config.toml
n_layer = 14
d_model = 192
n_head = 2
n_kv_head = 2
head_dim = 96
d_mlp = 960
vocab_size = 4096
activation = "gelu"
norm = "layernorm"
norm_place = "pre"
norm_eps = 1e-06
positions = "learned"
qk_norm = false
attn_scale = 0.102
bias = "none"
tie_embeddings = true
parallel_block = false
init = "normal"
init_std_qkv = 0.0361
init_std_o = 0.0068
init_std_up = 0.0361
init_std_down = 0.0068
optimizer = "muon"
lr = 0.00715
lr_mult_o = 2.0
beta1 = 0.93
lr_head = 0.00624
warmup_steps = 200
schedule = "cos"
final_lr_fraction = 0.03
batch_tokens = 32768
seq_len = 1024
doc_mask = false
train_tokens = 307300000
steps = 9379
dataset = "wikipedia_en"
MLP neurons of a small language model. Each row is named by its layer, matrix (up: input weights) and neuron, and shows model dimensions 48-175. Each number is 50 + 10 x the weight over its row's rms, rounded and kept within 0 to 99.
After each neuron's rows, "fires after" lists the tokens most often just before its 100 highest values on Wikipedia text that the model never trained on.

L9.up648:43 38 62 60 46 36 47 67 55 54 63 54 63 28 45 45 41 45 53 49 48 52 40 50 43 48 42 64 50 35 52 48 52 34 64 56 59 39 53 56 45 46 37 55 29 43 37 47 39 60 43 47 42 50 44 50 48 60 51 58 78 41 51 39 57 56 34 58 54 68 47 33 64 43 55 40 48 52 48 58 73 76 49 44 70 49 57 53 54 54 42 37 71 65 39 61 48 62 39 54 66 60 41 57 49 50 55 42 48 34 48 55 44 52 44 60 48 39 54 65 51 57 65 45 49 47 52 47
fires after: "8", "6", "0", "7", "9", "4"

L10.up311:51 67 46 58 48 45 32 29 56 53 30 59 61 31 43 38 43 55 53 45 42 39 50 58 30 61 66 48 44 45 33 23 59 43 59 54 54 56 54 56 40 37 56 59 58 71 47 27 51 57 42 48 45 46 67 36 34 65 36 59 77 44 57 53 65 46 42 49 50 45 29 51 51 42 58 58 69 50 41 42 61 54 39 57 49 63 63 34 40 66 54 60 40 53 59 47 54 53 63 42 39 47 58 52 34 60 58 42 55 65 61 57 42 43 44 58 49 52 48 42 38 47 43 57 56 47 37 72
fires after: " ", " |"

L10.up730:74 51 44 38 48 69 55 57 59 45 45 45 45 46 58 42 52 21 52 53 37 63 42 50 29 48 51 50 57 49 44 44 47 47 38 71 49 51 37 45 43 62 43 42 50 51 52 51 54 63 46 51 47 50 49 59 59 60 37 55 42 29 51 60 59 60 44 69 35 65 33 34 61 39 76 41 52 43 54 47 47 65 44 44 48 44 41 45 47 58 63 59 62 52 47 44 46 52 43 43 50 47 21 57 31 53 31 76 33 40 58 35 61 51 56 48 47 51 46 35 56 57 38 45 61 43 47 58
fires after: " as", " is", " into", " made", " point", ".\n\n"

L6.up737:44 60 68 46 57 64 68 35 48 63 44 51 50 47 41 62 40 40 43 36 58 59 52 57 67 39 54 40 66 51 54 54 66 45 61 38 42 45 61 63 50 54 41 38 65 60 54 40 35 47 57 63 36 42 45 54 62 42 43 51 61 48 54 31 57 52 32 58 50 52 57 47 44 34 26 50 49 37 44 43 50 48 48 60 48 46 43 52 57 70 48 58 53 54 43 50 51 43 41 44 50 73 34 42 58 50 57 63 43 72 50 38 56 46 59 44 53 55 57 53 46 54 49 46 37 55 46 71
fires after: " in", "1", " W", " w", " ", " out"

L6.up97:57 47 47 70 27 35 61 44 50 46 52 52 51 68 51 66 38 44 59 43 61 47 50 39 52 45 60 68 54 65 50 51 48 42 47 49 66 41 36 41 60 55 36 48 57 56 59 56 53 51 62 67 51 60 57 42 58 47 58 47 44 35 49 64 45 52 57 61 42 47 37 61 54 66 45 72 50 52 49 51 33 46 60 45 33 60 57 47 52 44 55 46 62 59 52 46 40 37 40 50 51 47 42 48 41 59 70 33 47 50 40 49 40 40 39 53 26 50 53 54 36 64 55 54 48 47 43 53
fires after: "3", "′", "″W", "4", "5", "2"

L10.up756:56 58 41 55 52 49 50 62 56 54 48 57 50 63 37 49 37 41 44 47 33 45 55 55 30 52 31 51 40 51 62 62 49 35 46 40 46 57 52 48 54 42 56 45 44 52 53 37 26 39 71 55 46 72 61 66 50 61 50 53 67 47 57 55 50 59 40 46 34 48 64 57 53 47 51 42 44 57 40 52 55 61 53 57 49 48 43 53 64 40 53 34 22 57 57 69 39 50 47 51 42 65 53 26 41 70 55 49 50 69 62 44 25 41 49 61 59 39 45 41 33 46 50 55 57 59 43 55
fires after: " ", " K", " F", " |"

L8.up849:45 47 69 58 50 41 55 38 54 53 56 48 53 69 61 43 38 50 61 59 61 58 40 46 52 43 69 34 64 49 56 56 55 38 39 42 75 44 45 54 55 55 53 57 46 42 40 57 51 45 51 46 55 56 44 54 52 50 41 63 46 50 47 57 44 19 55 61 50 48 69 42 49 66 43 46 46 64 50 46 61 35 48 61 44 73 45 36 59 68 47 49 35 58 29 55 39 58 58 71 45 52 55 62 66 54 41 73 67 43 63 58 49 54 44 53 53 52 50 56 55 44 55 30 52 68 40 39
fires after: "+", "1", " +", " r", " R"

L8.up149:57 34 71 68 56 43 54 52 56 43 55 65 44 33 53 72 48 43 52 46 50 27 61 42 66 50 55 60 52 40 34 53 53 47 66 33 55 53 73 72 55 60 57 53 45 47 50 55 40 50 43 65 26 44 55 29 60 44 43 55 59 43 44 72 53 72 54 39 35 42 44 54 61 69 62 43 46 59 30 61 46 52 50 45 67 46 51 55 55 48 62 29 46 64 38 53 58 55 38 51 26 52 45 31 36 47 42 53 26 50 44 54 52 41 43 53 64 61 36 47 37 60 47 40 48 53 49 40
fires after: "1", "4", "2", "7", "5", "d"

L8.up549:59 63 50 54 29 65 36 55 44 55 44 46 51 64 54 47 43 56 44 59 46 42 35 48 34 22 71 64 44 49 53 39 55 38 60 45 48 45 48 30 82 60 59 56 61 46 64 44 45 59 48 50 50 66 57 65 49 53 60 70 50 65 42 64 52 52 36 48 59 56 55 53 53 45 50 32 47 56 37 50 50 57 46 46 58 59 43 58 43 43 48 57 53 41 56 47 51 36 45 46 46 52 54 43 51 39 38 49 42 47 55 47 21 51 46 46 54 38 43 58 48 66 54 68 45 69 56 59
fires after: "2", "3", "1", "4", "6", " "

L10.up789:47 35 56 51 48 38 38 58 55 47 42 37 54 57 57 28 56 48 56 73 42 78 52 54 44 61 57 43 41 52 46 52 69 50 44 54 57 22 40 59 50 42 50 40 52 49 49 77 48 41 31 45 57 38 30 40 59 48 50 54 47 41 48 43 47 50 50 62 57 46 68 51 39 58 47 57 44 49 23 55 50 57 41 36 42 45 53 40 34 35 40 72 58 62 70 50 55 52 51 60 62 58 43 58 47 58 32 58 33 50 45 62 49 66 53 79 48 58 43 52 69 53 58 36 56 48 61 50
fires after: " C", " m", " c", " d", " ph", " gen"

L3.up304:39 59 41 40 31 58 71 40 50 65 50 48 54 25 41 51 31 51 38 44 61 57 45 39 46 49 61 43 56 72 68 62 38 57 30 42 47 43 65 53 45 58 43 60 43 46 37 51 37 65 72 43 53 40 41 49 56 60 64 63 59 43 32 50 52 36 55 61 50 40 57 46 47 65 38 42 53 57 58 47 50 49 35 53 46 50 42 42 60 48 63 39 65 48 42 67 66 39 56 46 63 62 43 40 36 50 66 41 66 49 49 53 50 50 44 64 34 48 51 60 43 47 40 45 56 44 50 61
fires after: ".\n\n", "\n\n", " |\n\n", ")\n\n"

L4.up192:50 46 44 66 59 37 46 39 49 57 43 61 40 49 40 60 51 51 63 53 45 48 59 60 40 35 65 51 50 36 45 51 48 33 68 25 41 62 61 42 45 53 49 64 42 61 45 40 40 48 67 41 59 48 61 59 41 39 43 62 43 73 64 46 62 41 43 37 60 50 45 46 62 61 50 39 48 63 55 33 44 38 35 42 55 46 64 60 46 54 57 48 58 46 62 42 40 48 42 54 48 52 60 45 38 41 66 40 49 68 56 67 34 59 54 42 42 32 56 47 56 58 65 53 46 55 54 63
fires after: " |", "0", "3", "5"

L8.up339:56 54 68 53 53 47 25 42 57 41 50 50 61 58 47 56 62 55 66 49 47 58 67 20 62 49 34 24 52 52 70 43 53 40 35 74 64 58 48 41 48 58 31 57 55 52 39 52 50 68 62 39 42 44 56 40 53 68 49 62 48 43 59 45 47 49 50 29 48 52 48 63 54 63 65 47 56 33 39 54 45 31 36 55 50 44 57 37 51 30 62 49 53 39 37 46 64 43 49 42 54 42 41 47 35 49 46 47 50 52 51 41 41 62 46 31 62 49 51 40 43 38 48 73 66 56 44 42
fires after: " |", ",", " ", " She"

L9.up188:25 57 60 59 63 46 32 45 48 46 41 50 62 52 39 51 51 32 62 44 41 62 49 35 59 63 32 53 43 80 35 45 55 48 37 59 41 43 55 68 23 47 61 34 41 58 59 60 42 53 53 62 61 58 70 50 44 63 58 42 63 48 54 50 53 55 44 45 54 46 53 59 47 59 51 46 41 66 54 64 48 46 67 42 37 26 50 63 55 49 47 40 51 30 52 55 37 47 52 38 49 49 51 50 37 62 44 57 43 51 45 48 68 38 59 65 52 56 66 39 49 46 67 67 53 23 58 51
fires after: " ", " Al", " al", " l", "ur", "Al"

L8.up687:59 54 55 66 45 49 51 45 45 67 29 48 45 42 74 50 60 36 55 55 55 52 55 37 57 57 51 45 54 58 66 44 55 51 52 57 70 41 62 68 61 43 29 42 59 74 51 58 38 52 52 56 52 42 33 63 53 54 46 42 71 58 51 67 56 36 46 47 48 57 30 38 51 44 57 45 43 51 43 70 58 55 50 58 55 53 33 43 46 35 49 66 61 43 37 39 36 35 56 44 29 48 66 50 48 55 44 65 45 53 52 38 54 40 61 49 53 70 58 55 52 34 45 54 49 53 56 60
fires after: " was", " can", " to", " were", " population", " would"

L4.up568:34 52 37 63 60 58 28 46 47 65 38 60 52 22 47 39 43 62 44 63 51 45 50 65 57 30 57 54 61 61 50 36 68 45 59 42 42 47 37 57 77 55 58 60 47 34 58 50 55 58 68 49 42 55 58 54 56 32 50 55 36 47 48 67 59 36 45 45 55 39 56 55 62 40 52 52 46 72 46 40 32 45 53 55 44 42 56 44 38 55 46 56 48 68 31 45 32 42 52 53 36 60 29 48 44 56 46 42 71 73 44 51 63 42 61 41 58 54 45 63 36 50 51 54 56 42 43 30
fires after: " (", " R", "R", " P", " L", "L"

L8.up125:57 47 50 52 64 45 53 53 41 27 56 38 55 62 48 49 49 65 58 57 42 61 64 44 48 53 70 57 40 54 45 42 63 56 68 44 42 35 38 47 49 59 48 41 53 47 48 51 28 55 30 51 64 53 48 66 36 60 59 42 59 41 56 48 52 58 61 49 57 71 69 65 35 53 32 60 46 45 44 37 34 52 50 35 49 37 49 47 49 50 57 52 31 42 77 57 45 58 53 39 36 57 55 70 46 51 38 56 45 40 36 38 35 38 34 62 39 45 33 59 59 54 56 55 65 26 34 53
fires after: " c", "c", " C", " cl", " d", " Cl"

L10.up338:49 68 41 78 54 47 61 39 52 55 47 56 54 56 58 48 48 58 49 53 60 37 44 46 43 62 49 47 55 47 63 44 39 68 48 40 47 48 34 41 58 49 51 45 36 67 45 48 41 51 61 57 35 31 49 36 39 54 53 80 41 37 68 32 57 60 59 56 52 59 56 50 63 49 66 59 52 54 40 52 45 47 58 66 35 65 60 47 42 37 57 49 48 62 38 46 36 49 62 58 64 41 44 51 55 59 58 53 65 61 45 65 42 44 45 42 72 66 45 62 68 37 50 44 36 41 58 63
fires after: " |", "ir", "ar", "an", " Van"

L6.up922:45 40 64 41 57 59 25 48 30 41 40 48 56 55 47 60 43 61 34 40 32 57 47 63 49 51 59 46 37 45 29 46 58 61 37 45 54 52 68 53 63 43 52 46 51 50 64 37 49 60 38 58 53 52 31 49 67 58 46 48 51 57 63 48 56 45 58 45 55 52 31 34 35 61 44 57 49 50 57 42 45 56 55 37 57 57 64 49 55 53 41 58 44 72 36 54 54 61 53 60 43 43 54 45 46 77 55 42 58 44 61 58 41 44 69 61 71 54 53 32 51 46 64 59 58 43 49 44
fires after: " H", " Kh", " h", " and", " K", " M"

L9.up937:59 65 42 61 48 59 65 39 49 47 47 38 60 42 59 37 55 50 58 44 53 47 72 55 44 27 54 49 54 56 34 48 54 67 38 46 51 51 69 51 61 52 50 60 62 58 60 60 42 49 56 69 36 48 60 59 55 48 19 51 45 68 48 50 40 40 61 51 52 56 44 37 52 43 43 47 44 46 31 43 64 43 37 44 47 48 50 60 65 42 32 43 64 43 57 52 56 65 59 38 38 47 64 50 51 56 34 67 57 48 31 34 50 49 49 48 48 55 50 64 49 38 52 46 44 29 56 43
fires after: " from", " (", " to", "-"

L6.up429:54 67 55 64 61 60 62 44 43 46 46 45 57 69 57 45 56 46 56 35 54 46 51 54 38 38 46 43 51 51 44 54 51 38 44 39 57 62 59 55 50 36 63 41 64 61 51 51 61 57 69 54 64 37 49 42 40 48 67 59 51 57 52 53 45 32 32 46 49 45 39 49 53 32 50 49 41 49 36 69 67 45 38 52 44 62 44 50 56 35 68 38 61 39 44 44 52 45 52 63 67 60 42 55 49 37 39 67 50 45 43 58 52 44 35 11 59 62 33 42 43 58 67 58 40 46 53 53
fires after: " to", " did", " could", " would", " not", " can"

L6.up627:45 44 39 51 52 26 41 43 53 59 64 33 61 45 37 50 53 49 43 34 59 55 47 70 48 56 78 53 51 42 69 57 47 52 42 54 40 59 41 59 50 56 58 44 57 45 46 59 47 66 31 43 72 60 53 58 63 63 52 37 52 62 49 34 51 43 32 62 55 66 54 47 56 55 40 54 42 68 32 45 59 45 49 53 39 45 33 40 50 48 51 42 58 64 53 53 31 52 55 64 47 35 58 53 57 26 54 43 55 57 63 57 42 44 38 43 35 17 46 46 54 44 66 38 37 32 52 54
fires after: " ", "0", "5"

L6.up601:37 27 56 73 55 58 60 40 46 54 41 48 42 42 64 59 47 50 58 41 40 33 46 41 53 34 60 69 50 59 58 78 36 56 61 66 50 27 59 42 47 30 57 53 52 59 57 64 24 61 63 55 21 52 59 35 55 62 44 44 43 56 46 46 55 43 32 42 54 42 51 42 61 58 69 63 35 61 50 59 52 43 51 52 39 56 49 58 49 57 45 40 53 45 57 42 51 49 51 48 44 52 53 57 48 45 46 52 61 62 43 43 74 42 28 50 47 41 43 54 50 60 47 44 54 53 65 47
fires after: "1", "2", "6", "3", "7", "4"

L8.up135:54 45 81 51 44 47 56 55 36 42 54 43 54 38 47 47 46 43 59 69 64 45 46 30 43 55 55 47 56 53 69 55 39 65 45 52 52 39 53 45 36 54 46 36 51 45 42 61 48 43 44 46 25 44 35 34 28 45 59 52 54 40 67 66 45 44 47 49 50 29 47 45 53 50 46 46 45 47 51 46 49 43 55 51 43 50 36 35 31 57 44 47 76 37 56 60 61 56 46 48 36 52 55 56 23 52 72 48 62 49 58 51 50 59 50 51 52 45 38 55 51 63 63 34 72 33 55 39
fires after: " M", "M", " m", "m", "9"

L4.up830:32 58 43 50 46 39 57 55 49 64 44 37 47 41 52 54 50 37 52 54 51 71 60 41 42 52 39 55 74 44 69 50 52 46 58 64 61 50 62 39 65 41 51 48 57 57 56 50 31 37 47 41 48 76 29 49 60 54 58 65 35 30 61 63 48 48 58 49 48 52 25 35 50 57 40 34 53 69 56 44 44 55 31 56 40 40 40 38 50 61 46 47 60 56 45 52 51 36 31 47 57 59 68 48 52 32 55 42 50 56 53 36 63 59 38 49 73 52 74 69 48 44 59 58 43 58 55 39
fires after: " one", " number", " Q", " N", " D", " |"

L8.up529:43 62 43 39 56 55 54 37 57 41 35 49 60 60 42 67 67 57 43 46 62 58 37 50 42 30 57 45 35 48 67 41 32 50 44 47 60 49 66 58 50 54 44 40 63 47 32 64 64 45 33 47 59 55 43 63 59 55 38 63 53 47 54 47 49 54 43 49 51 43 61 56 47 56 35 39 67 44 49 59 55 48 37 56 58 61 46 43 60 28 45 59 71 31 47 55 47 55 51 88 43 48 60 45 48 44 42 49 64 62 59 51 42 67 45 59 50 57 43 53 50 38 70 54 63 46 38 47
fires after: " ", "1", "0", " |", "3", "2"

L6.up535:29 44 48 55 52 69 33 47 46 57 31 47 44 59 37 54 61 50 59 55 44 48 34 42 56 43 53 53 59 34 52 58 74 39 52 49 48 60 49 59 61 55 60 62 43 58 46 53 41 44 60 54 39 60 37 52 30 54 32 55 65 31 54 58 58 49 41 40 45 51 62 54 44 42 60 56 39 61 71 52 52 44 49 50 55 67 36 27 60 47 49 56 50 59 62 56 48 44 49 58 47 54 51 46 42 34 50 39 54 51 49 51 42 55 60 62 74 37 63 47 67 45 54 32 54 55 41 44
fires after: " f", " F", " K", " G", " O"

L10.up925:49 53 51 61 58 51 62 55 37 54 55 49 60 41 68 56 58 37 45 53 43 48 33 44 72 49 54 45 75 60 82 47 52 39 55 58 65 53 52 47 65 70 58 51 49 47 63 68 39 48 32 45 45 49 60 51 57 47 41 47 48 50 42 40 45 49 53 56 67 46 50 56 48 52 41 59 47 62 44 61 46 74 22 43 52 48 63 49 60 72 38 43 48 50 63 49 55 26 35 59 40 51 48 52 45 50 65 46 61 45 54 36 62 61 65 48 51 44 43 67 37 21 52 54 55 41 62 52
fires after: "2", "0", "se", "p"

L8.up566:45 55 60 68 46 53 42 44 43 44 54 50 57 54 59 57 33 49 70 40 55 49 69 44 54 45 49 47 57 51 46 60 53 32 45 48 64 51 37 61 33 61 57 53 60 51 66 55 43 42 51 48 44 53 59 61 48 60 49 56 59 61 59 52 39 54 53 60 44 70 43 45 70 66 50 43 52 54 51 24 39 43 43 52 44 46 45 48 47 54 50 51 49 57 51 45 58 68 35 46 38 55 46 75 26 65 60 48 52 58 55 54 52 47 40 57 50 45 42 53 59 45 47 57 45 66 59 48
fires after: " K", " |", " A", " P", "3"

L9.up328:48 65 44 59 49 59 73 27 48 68 53 53 64 56 52 56 52 46 60 57 56 49 48 39 32 47 49 32 50 51 47 53 38 50 44 50 40 41 57 49 63 38 69 49 42 47 54 45 64 40 51 61 49 43 52 47 65 38 43 70 51 66 50 46 59 31 48 63 56 59 40 67 62 55 49 46 57 68 34 43 63 49 57 55 37 56 61 31 53 34 44 61 39 55 45 53 33 51 54 42 49 47 56 53 46 40 53 53 35 53 52 60 31 48 44 50 65 65 46 49 54 31 47 39 56 69 30 48
fires after: " |", " ", "F", " L", "A"

L10.up895:65 47 50 38 47 37 51 45 71 68 54 43 59 39 33 58 67 51 42 49 32 55 56 54 53 50 67 56 30 47 47 52 70 51 62 47 44 41 54 53 43 46 56 52 37 73 30 39 55 58 44 38 69 55 36 58 51 63 40 47 55 35 45 57 40 34 60 56 53 59 66 31 68 50 36 47 50 39 54 45 47 63 54 54 44 49 45 46 46 25 49 52 45 39 48 51 40 61 44 47 53 43 53 78 56 39 38 54 44 51 56 49 55 62 39 51 55 48 30 57 49 47 58 52 51 55 55 54
fires after: "1", " ", " the", "-", "G"

L4.up535:37 51 49 34 47 62 58 49 42 68 60 42 64 48 56 32 38 52 53 59 39 58 81 51 45 48 46 38 60 57 56 49 42 55 38 51 59 41 49 57 42 36 52 39 54 67 72 68 46 46 56 52 68 47 54 54 50 27 57 63 33 45 50 56 51 45 61 58 67 55 65 41 35 60 43 37 44 64 49 47 54 51 52 54 45 39 50 47 52 61 44 45 63 62 55 35 51 48 50 54 41 45 49 56 55 45 56 61 48 40 56 71 50 59 41 63 58 38 53 52 41 51 33 48 71 37 47 41
fires after: "\n", "\n\n", ")\n", ".\n", " |\n\n"

L8.up231:63 51 55 37 59 46 39 57 67 39 55 49 59 54 53 63 18 53 59 38 37 55 51 54 35 43 59 63 46 49 59 47 48 66 35 45 50 54 56 72 42 59 51 49 64 38 53 54 65 45 51 51 73 59 57 44 51 57 38 55 67 37 64 39 62 60 60 46 53 56 37 51 49 73 50 40 40 46 37 59 45 47 43 35 47 37 46 45 47 56 58 54 61 55 36 40 62 44 47 48 55 46 62 41 39 56 32 69 74 55 48 54 71 41 50 39 39 46 49 47 54 58 55 47 49 42 70 57
fires after: " h", " and", " no", " re", " Th", " H"

L10.up404:75 56 67 40 37 56 54 44 63 63 60 49 58 48 30 39 40 58 49 46 34 39 44 58 71 65 39 42 49 55 62 45 71 42 52 61 67 59 42 43 39 51 53 34 49 49 58 43 58 42 44 49 49 41 60 35 53 37 45 46 48 40 51 53 41 31 49 38 40 53 46 54 57 50 62 49 26 51 55 46 59 60 53 39 38 56 37 61 67 33 56 52 47 47 47 56 62 44 68 62 25 63 66 53 53 62 42 64 56 54 47 49 23 50 54 44 39 77 52 57 43 49 47 41 54 42 57 55
fires after: " ", " ab", "c", " v", " V"

L8.up188:47 74 57 68 76 52 42 38 35 65 38 46 58 52 47 46 64 39 48 33 60 59 40 51 52 34 46 43 57 52 62 67 57 42 41 62 49 48 49 62 48 60 57 48 40 57 42 36 58 48 44 49 69 66 58 64 49 48 61 49 41 46 57 21 38 54 48 39 53 48 53 55 45 75 49 40 44 47 51 32 38 53 60 55 61 36 66 55 36 37 56 67 34 62 45 52 50 52 63 36 65 53 62 67 55 55 39 42 38 48 53 61 35 58 64 40 44 48 46 42 40 57 39 43 57 49 49 54
fires after: " |", " "

L8.up222:43 51 57 64 43 40 48 43 63 49 70 61 57 49 37 46 52 40 59 46 26 62 59 42 59 48 40 54 48 52 40 47 52 44 56 42 67 53 50 46 56 38 63 60 58 50 57 46 54 49 53 52 68 55 43 65 53 51 41 54 48 35 44 33 40 30 39 48 59 49 51 44 73 62 32 64 55 61 41 45 55 51 25 61 62 47 65 54 54 46 51 62 55 52 46 43 47 51 44 47 50 19 39 56 51 32 51 57 58 60 37 62 33 48 49 37 56 35 57 44 49 55 62 45 51 59 41 71
fires after: " |", "2", "1", " c", "3"

L9.up161:66 55 36 50 61 41 53 44 50 55 69 47 68 45 58 55 42 25 59 58 51 44 56 44 37 36 56 41 51 48 52 71 64 31 47 64 44 42 60 69 44 54 54 37 52 51 45 41 44 53 42 39 32 31 57 45 53 40 59 44 36 60 48 52 38 55 40 63 52 42 64 64 53 47 44 38 51 65 38 63 56 63 43 53 36 74 44 43 54 44 43 53 49 41 35 43 52 72 50 50 26 50 53 45 33 51 50 45 33 56 68 54 38 61 48 43 45 53 42 63 41 50 56 55 47 65 59 49
fires after: "2", "4", "3", "1"

L10.up874:51 55 42 55 52 48 28 44 26 55 58 42 47 45 46 57 53 55 37 46 45 48 50 45 69 33 62 60 55 46 56 51 36 40 50 44 31 36 37 52 54 43 48 68 66 48 63 31 61 41 57 67 42 60 77 44 39 42 38 57 61 52 42 47 40 24 48 40 49 61 54 50 33 49 53 46 34 67 32 69 47 43 58 44 56 55 57 39 64 36 36 39 56 56 42 54 36 41 37 50 45 49 39 47 54 48 46 56 60 50 41 42 45 63 48 34 69 49 63 50 55 54 43 57 37 44 49 66
fires after: "2", " during", " Mar", " |", " the", "1"

L9.up179:45 51 39 62 58 38 40 55 58 37 50 53 38 36 52 58 58 40 60 59 43 52 61 42 50 62 70 52 51 59 51 53 66 52 65 38 45 52 45 45 57 54 57 54 48 57 41 40 34 47 47 59 42 57 56 58 48 48 54 58 68 38 42 58 45 30 62 58 58 53 60 55 35 44 45 55 32 64 55 42 55 64 37 58 59 52 63 54 50 54 38 65 31 39 61 29 46 45 58 29 28 43 46 38 58 45 41 60 51 65 52 40 43 60 36 46 40 36 64 66 37 55 68 63 47 53 60 59
fires after: "2", "1", " h", "-", " w"

L4.up560:63 62 54 45 50 58 51 45 42 35 46 64 65 55 59 30 64 49 44 34 55 53 54 49 50 44 39 59 70 51 57 57 41 47 27 56 46 32 37 59 74 50 32 57 41 61 42 63 31 45 48 60 55 43 63 53 35 51 54 56 49 52 41 38 47 63 44 40 48 47 54 36 62 50 56 53 42 42 35 40 33 31 55 44 43 58 64 54 48 55 47 57 72 38 45 49 49 49 60 61 28 55 45 32 45 50 46 56 57 31 37 40 48 63 54 60 37 58 55 54 55 51 49 65 49 63 70 53
fires after: " (", "-", "/", "–", "al", "==="

L4.up41:30 40 53 46 44 61 41 51 46 48 61 37 57 60 55 36 55 36 38 48 47 46 72 58 47 48 44 64 78 37 56 46 62 57 45 53 55 43 39 36 53 47 41 50 52 40 62 63 59 55 55 57 48 41 58 57 72 52 47 57 53 41 57 55 43 39 61 30 57 42 42 48 73 67 54 43 49 54 63 39 51 65 43 52 43 42 23 42 50 48 47 58 52 65 59 46 45 54 42 44 36 56 58 66 44 46 61 46 32 71 53 40 43 59 41 56 45 48 60 43 24 50 43 53 51 64 53 52
fires after: " |", "-", " P"

L10.up192:54 52 60 39 47 47 43 58 47 39 61 35 39 56 51 66 48 46 51 49 44 40 60 51 25 57 59 42 27 35 49 50 57 64 51 31 47 54 35 69 65 69 55 47 42 53 47 44 50 43 35 42 62 47 54 38 53 42 41 56 48 48 65 42 54 71 54 52 62 60 40 53 57 68 50 53 31 56 43 48 56 39 54 59 49 69 41 69 60 54 36 38 48 56 48 40 64 41 48 54 27 57 41 54 36 73 52 64 46 54 56 53 57 52 51 53 38 41 54 41 48 43 38 51 47 20 33 39
fires after: " h", " H", "ar", "ü", "ra", " dou"

L4.up267:31 40 36 38 50 49 47 48 40 54 50 45 47 73 56 48 52 62 54 56 42 43 52 34 66 44 49 57 58 47 39 46 33 34 53 55 51 53 52 48 50 39 40 49 40 61 64 54 24 58 50 42 53 66 58 63 31 52 31 46 52 50 67 52 58 49 32 55 46 57 44 51 54 48 46 56 37 74 57 43 38 39 44 25 48 35 51 53 47 41 53 46 50 54 64 52 59 42 46 46 52 49 54 38 36 62 57 49 58 55 45 61 59 46 46 79 39 49 41 48 68 36 51 45 53 45 64 43
fires after: " |", " ", " |\n"

L8.up590:38 34 52 56 54 59 45 58 58 56 43 52 56 41 46 56 63 46 44 47 70 48 62 49 73 32 49 33 36 30 48 47 54 48 55 51 61 50 46 43 45 38 64 46 74 56 63 72 61 46 67 39 68 57 48 50 61 46 44 42 46 66 51 43 56 43 53 41 59 53 62 40 59 37 49 48 40 49 57 57 63 39 27 56 55 53 42 38 37 43 65 57 50 63 50 49 46 69 63 60 45 49 56 49 37 31 44 63 35 45 39 65 38 66 62 56 47 63 52 45 47 47 51 46 63 51 50 49
fires after: " ", "1", " /", "3", "4", " |"

L8.up271:50 58 42 68 56 42 38 41 53 63 65 55 52 51 52 52 66 57 43 46 53 51 68 63 43 48 54 55 47 48 31 56 65 45 48 44 31 63 51 70 39 67 55 60 67 46 52 46 54 68 59 63 43 24 63 41 36 34 52 46 42 50 38 48 49 48 52 47 45 38 43 53 30 23 54 46 46 37 49 46 65 48 48 52 39 47 54 70 56 63 37 40 48 36 38 44 39 64 42 48 51 46 46 51 31 50 60 63 57 61 40 39 62 50 27 58 47 39 59 53 60 44 57 47 56 55 50 50
fires after: " |", " ", " —", "1"

L8.up355:47 43 49 52 35 58 43 57 55 51 52 41 51 58 48 59 40 38 48 48 28 60 45 44 26 54 59 57 61 51 56 58 69 38 28 56 47 42 46 53 36 33 49 49 69 48 46 52 48 54 48 63 50 51 50 38 41 53 50 55 48 50 59 48 46 65 48 42 62 58 32 50 33 45 58 50 32 50 41 57 48 57 53 42 36 27 48 42 48 71 52 59 54 42 44 64 73 34 59 26 55 47 51 46 53 36 41 67 47 61 54 39 60 61 61 55 38 62 42 47 39 63 63 47 63 47 46 43
fires after: " m", " c", " sc", " comm", " ", " as"

L8.up483:48 47 63 50 55 40 48 41 38 44 66 45 43 48 58 49 46 37 65 51 55 46 61 36 52 48 52 47 52 58 43 46 66 29 38 46 48 44 54 55 51 56 39 69 64 69 58 46 44 54 33 49 44 43 68 50 46 62 55 54 39 46 47 46 40 53 61 49 44 45 47 54 49 51 37 56 27 54 39 53 44 55 43 51 34 26 36 53 63 62 43 41 79 65 65 62 52 58 51 49 43 53 39 56 52 41 52 58 44 56 48 44 48 52 60 39 59 52 43 47 58 35 57 48 31 26 62 56
fires after: " S", " M", " the", " C", " m"